python train.py --n_head=7 --n_kv_head=7 --norm_place="peri" --positions="rope" --rope_fraction=1.0 --parallel_block=false --init_std_up=0.0225 --lr_mult_down=1.5 --grad_clip=0.5 --decay_fraction=0.596 --final_lr_fraction=0.0 --batch_tokens=65536 --doc_mask=true
MLP neurons of a small language model. Each row is named by its layer, matrix (gate and up: input weights) and neuron, and shows model dimensions 298-447. Each number is 128 + 32 x the weight over its row's rms, rounded and kept within 0 to 255. Numbers have three digits each. A neuron's up and down rows have the sign that makes its largest values positive.
A block is one neuron, or neurons of one layer that tend to fire together. After each block is what it responds to, as a language model described it from the Wikipedia text at the highest values.

L2.gate46:124158124130126133076177124178117213110128129117104147118126180099179104127147096137129120108130136121156090115124105152123081167065113127108136119091096065109177056091112115105097118156124189152131154123102142164120144119171154134165136128065094155154162082089182101164111173111101101067137186046135141149133144093162174187163129114144115181151140139089167067070122117111127139118141101147110120130148095165106080138168130122130127083062106101132123
L2.up46:116128167094136123100139149157107101097170128149121072133175157153147112127137144134113128129124087136163113140128153139153095138097117098142163174174121125078061106147116078100156078104145175075170177094118124091150105131091127078144101127146105147139124127087106131118189153148101083117102110104133143138178107129148110047196090109059125134138085117120201110127149149154180110077122164163126082119174116170125150094159109134075172132071128162084088
L2.gate187:106151122117165119119117128181074107158095115176165135133104134210155158182148109153116134066061071088177085129079135173147126123139071148132177138208170087119179145110126161192122131145142137148148128107113145136127118130186103090076085123056106106125109167136137064121162193104162173078159100067122138156081110123112149167102141133146105099094139114113103158149185138154135118163096108172125164169147132113136149104203135167070120139174083138110107
L2.up187:151140087143124152136146119127092108133150141165157110170082141174077095118140120135115183127072158124162118128129105150104139131113140158154130167193143146120122059146115098151110103090135143085090073142133067131137199113167056152145147119086167117108047157127101152082142140143099182121112189093102157102118125138132132175132116147160113124108069114154123144102156139144150143143126036153082115075120087138101128129167162172105128097141089182058138
L2.gate519:120124094160141142108108172205106107057103109120104086154107100160109129190164090140155117086129130174148096107122113162123094133170126113074098113140127121097108095134163154116113149128088123150163110117076133074120153126159066080116086128160180180138161072089130186083133104108172121107165145095102182068127128173116143149106118146147119145123097044130130136150093075137183131130151130145126137089164183152176160068154087141060104160053190139094153
L2.up519:151143096152152032129129133090194084135122141119179129122133130158110122125139154107113122126098130143168164102151102187099093088157113114117151086141113129136160147050123130143124180111118141131085106138044112114092131074122145094120128103118156139171113094132189108131087095122098110098155131113141209125115094144115104155178092121165123136125088100133122097121121198171122129127045101128079135140155154110151129089125150145099110181119148115171144
L2.gate536:138106085120155171124137098136137105150140078058184173114096107125118153113054104087130086184075171160142099133083176164123099163140052119127093149147122158103160064107100160069096147157102129172155094121130100138124149145122096050185141076123093105098206149093157137153122147105125157089075120175107112137125131167174120084120151154150168123113160088083116152117195134138051133134119131120153123084123122120147090079099110130079083157100158217110125
L2.up536:111088058115122172124163117135159171116165145084121124151090111194108090099084133124158111126119099178137064153106151155134142203094184164119056129127153135150176161141208172087135132151156166100121136151117050052165154141130104065142131089131044097096191128179080209199095149122103077142049110162153113116112160202175109135119130116149129148155118140125069111145157124073112078124149144117177169081119095106108189139154090075132155096179081167134118
L2.gate827:142093071130118091146130168140168118114067148132136149162112060166152154105127142154177185132135075129120115171126094085150151148189117127134162170100209109136161122138112100099171154105173147115069134083113081213168116146165113157134110135172165094086153127103088099095071171101110152075172174076127150138114122194149144120132145137130112175100138145175113038138157098154159121139141163119142113092087113189091134143170184143096059141167153171106174
L2.up827:095154084121087131103141153136145063176053163143166100148117122189131181129166161167094150065170099146142120038114141193093067121088100137140109129168148197166096145036120138083128117132179158115116127136156095169135125084140126065132149122128127152080138091168175144110146124072118141081142146122163090116148160118124093118101096081126114110110141112123129092119139091125102155147036117060134053118135086134132130087204113197100083119160064107130146
L2.gate999:134156163096106120111096127111138147170143155129222166145115107171132187150150151131074125139152182114144119158164127174175118056108122100097097088127147180169086097137180136140125144092068113134137119153122130159106135111103103129067132133122138185143166111133078170103119117150133157131111160155152175143059045149120122123141102104151051152126060116142129153139155173082116105125063111159090146104147181142096160128175141090114117219095139168182062
L2.up999:101145129120156151057153087155103127138097157158125114183129136113139174140096117164112096146128119147136128070155155092173128173146088123177109056113118136096128096142120119104139134110154186102152107158082141120052121117117212117124143091123102156081146097107037168131087154097039206094112149230103152139150120152077147150080148094133131092131145087171158152111115130183128152117141061082230114126184127135110142232087104168134118145093093132152151
L2.gate1032:131135147103155154085133103151158153094146091132112163150119115156134142123098143180074109104225097152170133129147139143137055129138121136143141099157107119071101123117170161106129107086165115135086128145093112177068109133150104150127123159104195110163141098119133133134175128130101144129156149177175119103094112189081118160117085138117142143175106118150133112153128167133101117149096131173134109106172139088166147073177077131140136101136097105103165
L2.up1032:149155087091144077083101119163106156148131087143084120150074136071108132144099140176158042100126094180143100165125180149183087152152149175172185101101147155052149064183160119088125102122207117140129101144102074154092135110101163095081096093163146195209138124106130162101135140123129050102139122084087143137046149155130106117139137128152097164146093158143111156153151139122086115135158143143158097118134051113127155024105112122080118123104160166191153
L2.gate1038:149101119116144112132193086129138143096130125064154154148162101092119090114118140127106116142114126103137096137159168130127108141112125127141153166142120117136136075094121101131101124184180151136119142108115116082078108137131105090121078074116143095096132097106126165140137202129147068164140063118166128151193109136163119128143109122106140091167150089127137159129119128147116126072175140145183159177081156112095109125112144149113140029111121174174168
L2.up1038:103136098164116119137142112141102128084122122153164127142178124104098139181131130154153121169218151162132171136168130053050136069122165135177141130077148139159116085111101109119085087162182155162155100095093112160104106125114047134144129104114139157096167068154134194136147151122073149097093091097051149111104197065083109108173123091077116099182099116094128170100126131135140081141112115100184126133116203130137055112124107196115167100095180146134104
Clause-linking conjunctions

L6.gate24:113196154130190111098134063130102123143083150116075134152109187113133109156130123099139147126162140138151186123187181160101173032124094130141113146144167201114064131166134155157114124124101154114119140059125160152113178086159125090073130155191140143135156093099108125087059130073160118155153159128127148142117114169137109088077122126163113106137197107179135168128102157140172111156100117107089159076123142143148124182117116110154070197143092127099151
L6.up24:087130131156090135185175173094123100131099140108101085205170104137138147135131127191212102107139093091161146158182202058083096107070136091180106098189120156139118097103155144131156091143091172071129159113153087096089175073093138150141125095103166135116152145122145160130112119096099088146094143144131133163108124155093139143087158168153160140160143137110152151146103144152161198097083116176066111183218168123105170147129114099177109140134154104128134
Table row-start pipes

L6.gate1152:142099149177159163070181138077128102162125169137140144121112119164145151145159128149174168041180147141158100102159075122122108157044167081137122117136102089123157160133105120095071113109073173121134041084136112092131176126166038102088118145156131127115082170127141104095133100167081116108103158073086092133178172114132113148093113144147143140117115152163170153135155103121176130157145130069178086115099154119115062076129097081112115159169187161133164
L6.up1152:115108079141133118069095119076154095120105124113182102094156110112125101139159183112137172107069168064158099101118144129094116087091144127140145127093108087131151090148088075154112124150122137116145112126138115154125152084144062170126113104120162182140100092148158104152113075196144102107089199123133097093176123159097099051141141173167081150135082083152170093144144141093109106098141147148165149158184092116177085047135151080106147156170114125123148
Clause-joining coordinators

L8.gate85:092138140166152139113127074144083153176158174159127118125144134099178158149151158124159094071187113169183121124177172097174177152071149125120142117118088106116131144170108131054155144129142177109140151164090174127143141156073108172119103103120181081171101092118115161156135147092114106141119086170157091118094080163103139140101132187117142128086132084121129082089109162116149203093071113139105095119153131145126110114180139126112108107138135168152117
L8.up85:109185147104106127141097134112137086066126122127174101113110135101146103124100093082103114103143142161167092161185185195171143122130168110104084136134145118117139183136127148107123117105128109135129130138113086126125120143161198099111148128082113127109096159166138114087145097159130130191117134162083141106118137156138153120117139157098180120086114106147107159151095123164145162177164188181106112129101089201143132171114161109139187073176112111159141
L8.gate119:068113098133167166214136144139186159085132097168107081133126105171121144134121130130159143171120094154160179095188100101087127086087122118122140099117131104114102126213154108156183133153120123156142129154045085169117155113168162132081155096182144142150127116012086157114090161180137161119134164149144157118101139077085213170152162143116158091160155110147150133127062180128163109147075146192109155146170090121128097147079165092139181152131150171181144
L8.up119:118101145116061125147130024118167073122131089150129094070114089121114130103118161141139151196139166127150156088113133130055113135074103143161136110184145144118115142083142145140162106142166179137077143099119123056079169167136173112106149156138210132132099142116110164090096151185099139115096127133145126165141109134090095179187121106142110117129096123097133105122123130090108165147112155107167108124109138097108177086115142071128148104165151117145170
L8.gate312:148168111133136085071181114124133150139121075125138176113119162147105150109062080128097161106135153145170181047171110121157100158127117130158143130087114159118123171104135124153130134090072137174086114128089195133135147203061129126100183130092127148125221152140137173118128175158110077107134190135116133112117117150134122118120170101170099130147144171121087175082083133120105176134159090170098125175153125083176063144173086170111113109123148121132092
L8.up312:129153096120129111112115114164179152078130116152093101124137118182116146117107119137134110049160098161120133092126178125092056144154164082152122077094170106083120195132140089074066128080162127183193123173122107132069114147079175135153105119150148096118078096115152058123220097150159148189119166135085103145097165133111163087045108174134172162131190110034143102160182129107104204125125109153125169143119144156108120159135156165117208113056069186132122
L8.gate458:165141084195211124127168123118179099182173103137136151142201142134169132164154099147124191172142121138127105134141135079152152145093166135145211143107132168228134120164167238143138097153173122127103129053151139144096151132142104102155116140152163127162071126078151115148165131193111148117130091153083076155117195120128106186124136095093087190114085153124162161168100153148107138126148134118102111156153109094150112122065171162090106118111194128080113
L8.up458:155137079148126117161129117112095120118125129173170134165152182084134176148139168173099158163126137135138122123166125169095123114135171097154129048161152091113155182171115057198124119106149145187086138118094093198096135067133146172157129131108132194118099136064152180127172177174127105092168107164155106138146182112167128118139134146145149158104129090132127176110109178188110147119152138181100111129136132155116128064122119132163131175159162116175165
L8.gate727:093140131164096145109118079219119104099071076184131167117140089095129150103151118217153196123169127119104134151117132134146190070137141142051084101112119069141083154081146120176106137056171077146122066130137177122092128134116101149125149085135138137107139194086132158119169137095155087102095153125113122144173111154105171122095096134133115126116166109130155138106052171077146144146165116108153106143172154180154117084087237092088152126106181090122089
L8.up727:105100129209104125090098133112111078201142135178169123140151109127140216157144120130143095113198116101103144145124159099088129123142105151122096171132113151096157131046126144156154123152109119121114164111123126100166130066125096118107106168153117134181113117087112100095081117055119146129148085193076120100133046098123139180059128124164089081152118125133179113138128100161117162188072120183193100112129120102131127169095100095118111065113145165125132
L8.gate873:130164154128102162150082103112088170087113092043139177113109165114129094130120096172123112108154079130135152068141112135102164116101128108122073169150135153123162138164186124104088126052163124133128120085140185185150071111128191168115142089146173115125077084149068112103146160153136121088123135122158121150104107127188212149073091106139114119147109120133120170161168105124098114172171137144104144141062103113123077148097112154141096109135183107115098
L8.up873:153110149135153198103123157178152138144104131089146067126177177128094087141100203126093065211141121126091103110191156111079187068086137197076099184113218169161117137141151106110114168121126100145169117084176132126127072128134095142201121147159130130232113097117096122129112105116137150126124125159159156135067108149110105103097174090116043099159119129130124136154123111162079153098097099143096130195108145097190098150110122081145168083108165150125158
L8.gate884:161117105131126178155137095153067093121116087103084145141123154078101134087143168117164127133102145136109129133059098160124131090087124109138119138154160151144140089186145165105090145152142115172119106169173151150101144141082189102116077155139115160078125161136154100119129149148097170175152112101108160137146100153140121160172113154144136139157110152134126125066129128150126108148095103163139156094111132104159164154078215126102107097090137156173106
L8.up884:131108136152117143156141141161159069159091121101148107123163148105087156184078094121117181127137122138100131122135141105216127062125134145129155109107130193103075168147101080127031103163100141174147140145073158125151098161125097150074121129165134121111139143154186084099146132103102146144097087058149163087174101149196122167125149120149089125153093136111118126182162114140121098099135057130082134127146129113134125144128109079031133175118096120158108
L8.gate933:163125120134138165135152133166131053190124139117150094067161123130094054155097144121109162176107149115110125099097093068127137120143167151110136114127136076145093109108141129118152143103094157101168121162101130189177105122145139128048104125142131035120095045101171070182105154113090140109030160070078168137086096136103131163172192093156098130115099129157184124090108127113132146137137161133138161183151102100119134178117134102092153108149053117126115
L8.up933:181092139154174111157109161125184158085132144068155104137104081127094117161120130140149097148205129195126140084165134141141165122136185111145124123171122093159136106138077139167127098114138112131150129175172055155069088127105118115098186116157119113167121144171192169107121091103106102141112094134122083074138116155103178120099105164152130118231146074165131091119085047173126118127155201156096107162140097140062098115090138105147130098120152109165057
Sports stats table separators

L2.gate47:140142091129095112157110177086054146129063167140119192138146142102113153063087153110151109143117107211095090079127138117130121179137174123095099156084140156096139115104140097180093138092110133078110113158139150151125133102088124122133156137157143146124122169110134157085151181164086132166145146175084106139121091154119105149144163124107171164131125105139145106093064108136115164113162123126131123120119126108135152112133149106113139097068170118182137
L2.up47:142124119104111136123108127144151130171110185173080165103140098121140103151164144085044154164104129190135128094113083156184171104076116111139089114084110129084129123135149195153126104132179098125178117190113123132106158071122178079148108131147145161113121113133129126121097128137172165120190169095150136125187183067129170142171121100066127163139147124192188105128101130139111129076115110142130108140129107127122111100117148117166080106105110094148085
L2.gate51:044108131144102149088035122109076128130152191134099140188100110126107116098121157072079160103095177148119176102197178145096162154130145103143196145129131129137140084126155132123097084119156067148120125214112179165147101079135125167086123036164100095159164061136152129157095106108153134171075089095089079162123149150114175190104124162115176128086118110185156148131070168106067106131093093114076156133130141132130098128130132107147074150094169124110164
L2.up51:128085091120116145082132101082075124079169139110141149154162102077069133118152100109057103110165124160095102159157155094166103148166166120173152119115135143143085118175168033175140101083142136145173138172129162046109126181159149102131187095168090134121195135127176139110202059088118161208080132105063108149182146154149115107139107119136160148110105138104160081119150119128039075134071101101074102144118122072110131070114113107112151146132146087119147
L2.gate238:157115129130069058148114135119109145167148128107164131132089112115138151153110144071129086100132065069138134102136168124144166168114155123141053181114133110098137188124158150175131130064195126130088116093128147137117084168094106155139122032149062098118147170076118056135114104101170199156084022129138150124177178158139100113153131113153108118149126109131115152130143180142181174136080139143107120096192134097144161163163131218118134159153190142096155
L2.up238:168142113103165078119137117131154147116123045129077103126160142126112135110103086093127145115128110139119132139147118126107133166154042114148180190153076179116124110211129113128119153079088111151165135106127126118121155115146139079194149175164132136151116126117070150114107074115136144101113137115149178134129139109136114071143111130146152136110143112156188135128084160099104129102090143174130110132152129056171080115185170122068154181119098106095106
L2.gate284:114134185110023113155142100113160096122106131119149158133093127176154157102124131078093113170143127106173075096134149143099158075151167109136125149142111148104117148170135149153120141123129142097066133205120107169178140154107105129147127147117140114111189083180149113129085052165114161111108155143137163121138155111107132105137132140167120133182091168098101156121135073163121136152171169142140120122129143094198109123185157082117150115159150173094174
L2.up284:078185134168116135150181166111096147147129126151120107127130116048137170128119146092161101176132135114182104105105136099138073134097149120082139114154085150104098128211125149154143125097147142029098113039119132126047101119139144135129115117078144117126163163163127170108151105137071138143144094067121135160114147138137102115142151170107053130157084103037126105165091128161111169175123105181154153139162177092133157064151162119132124084121135163098171
L2.gate352:095156172135117110151165103096163132117146083123134122133154118092156188132056116161168148115099082136102138090073120073134110166154098153132129135155107141135112178088131108124134102143130193179158115133121124140161072090143164157175167074132124090131175183094118178173060164138131105119125134087146131153117142104177155146085142082109097119101166094147147177136091186187114062140096170102112069128162141147156175068134159146109108168133146120184088
L2.up352:077125128146115134112115096138087088149173117085136133073113134082162114137144100079103098070091081127150121131178123076140170149145178144180115146161068170154100137091125101145154138101159144092190170099148083128100128138064190145136159053119120111174084169096074131117100153132218118141119075116136166152133157121110103121131110147124136142135126113099123107136150130123079166137144111145120124126083160155132137199140154160076153162138122077068110
L2.gate851:106148107124137160153137099132075117070101098143095125098133137136180100134097200153125116171125104077136172119095115138141163091115177067126119120147145146115122186090143153139137122159178169129141133160134149135141140100109108156195119086130183117166123118133090092102130140138126140136145116108214116121126132107197063126143125138074146163169135127103111115167111147145102109067166143151089102114051139176213182128160099093113107160143136128131162
L2.up851:117167088152153093150160146155114090138135100135123109064126135049130098114110101116077167128141103095148094095145176091100146128129142096077139138102132138136067133124125114134111166091161134120117122114145121112085101106047116177151136122121096085181075144086077119123086141105042084128155097115153135103152229084096093103158056123130143148163168138158128106139107074161072114125158140141153095197182171104223158115167187172147146113150158118123135
L2.gate854:082149111144158072089163086145108127086174066145094127079117088095105168123131104025110130150107100096160119123168150110180134117176141077199131143160115120192137180081067175119152141058144094118191121104102170112144137132144112135118113098092176118115150111129095146127106090148191151137078077126075114118149146153143134145090126104131122151158115112115119206083211119078115130147137089099132150137152116099063134109084129161159152168108107130149091
L2.up854:152124160137154113204114111211149127096065099151153132064142126105088143111142128151164103115149083126155131092131158085156149159228084114135133117138107171198124107117181154100148145120184116148078146127111138131160097141087079151075088123075114099192149113100082149181136118070119185095136106096109186137129108091132124175123139123147122115123175135128088113054160092105067141191133131102100189158193138124152150106154135166089179144161100147081127
L2.gate938:158142156163141080160121123118056081162132069135146105150144143122080168142140144173145096084146133142096137126137190100121132117104126098137182123103093178102153125097140156187127171130108161107112113142108082123160035098148095103119052120101169113110086113099183136146156118125082135117058143168159143120167195183146101122183124147130130152118119116139172115121187120110133147126165175128112121105084125167103163158078133066119152119145152193161147
L2.up938:138106123154118147154208102138180126079115134162066116131132112128156091124150177190134154155135115061161119104195093148107170114142088115130129093198149139137091148113136116116123122112159092120114137126158171128028128136149100138110123137066127153122131125172084185137082106135100144112147097134124155165150204137110146103129140099076121133177110123106124140149099140113125134056063120102113123090086129126101157208129139125103107101127108064087151
Table row start pipes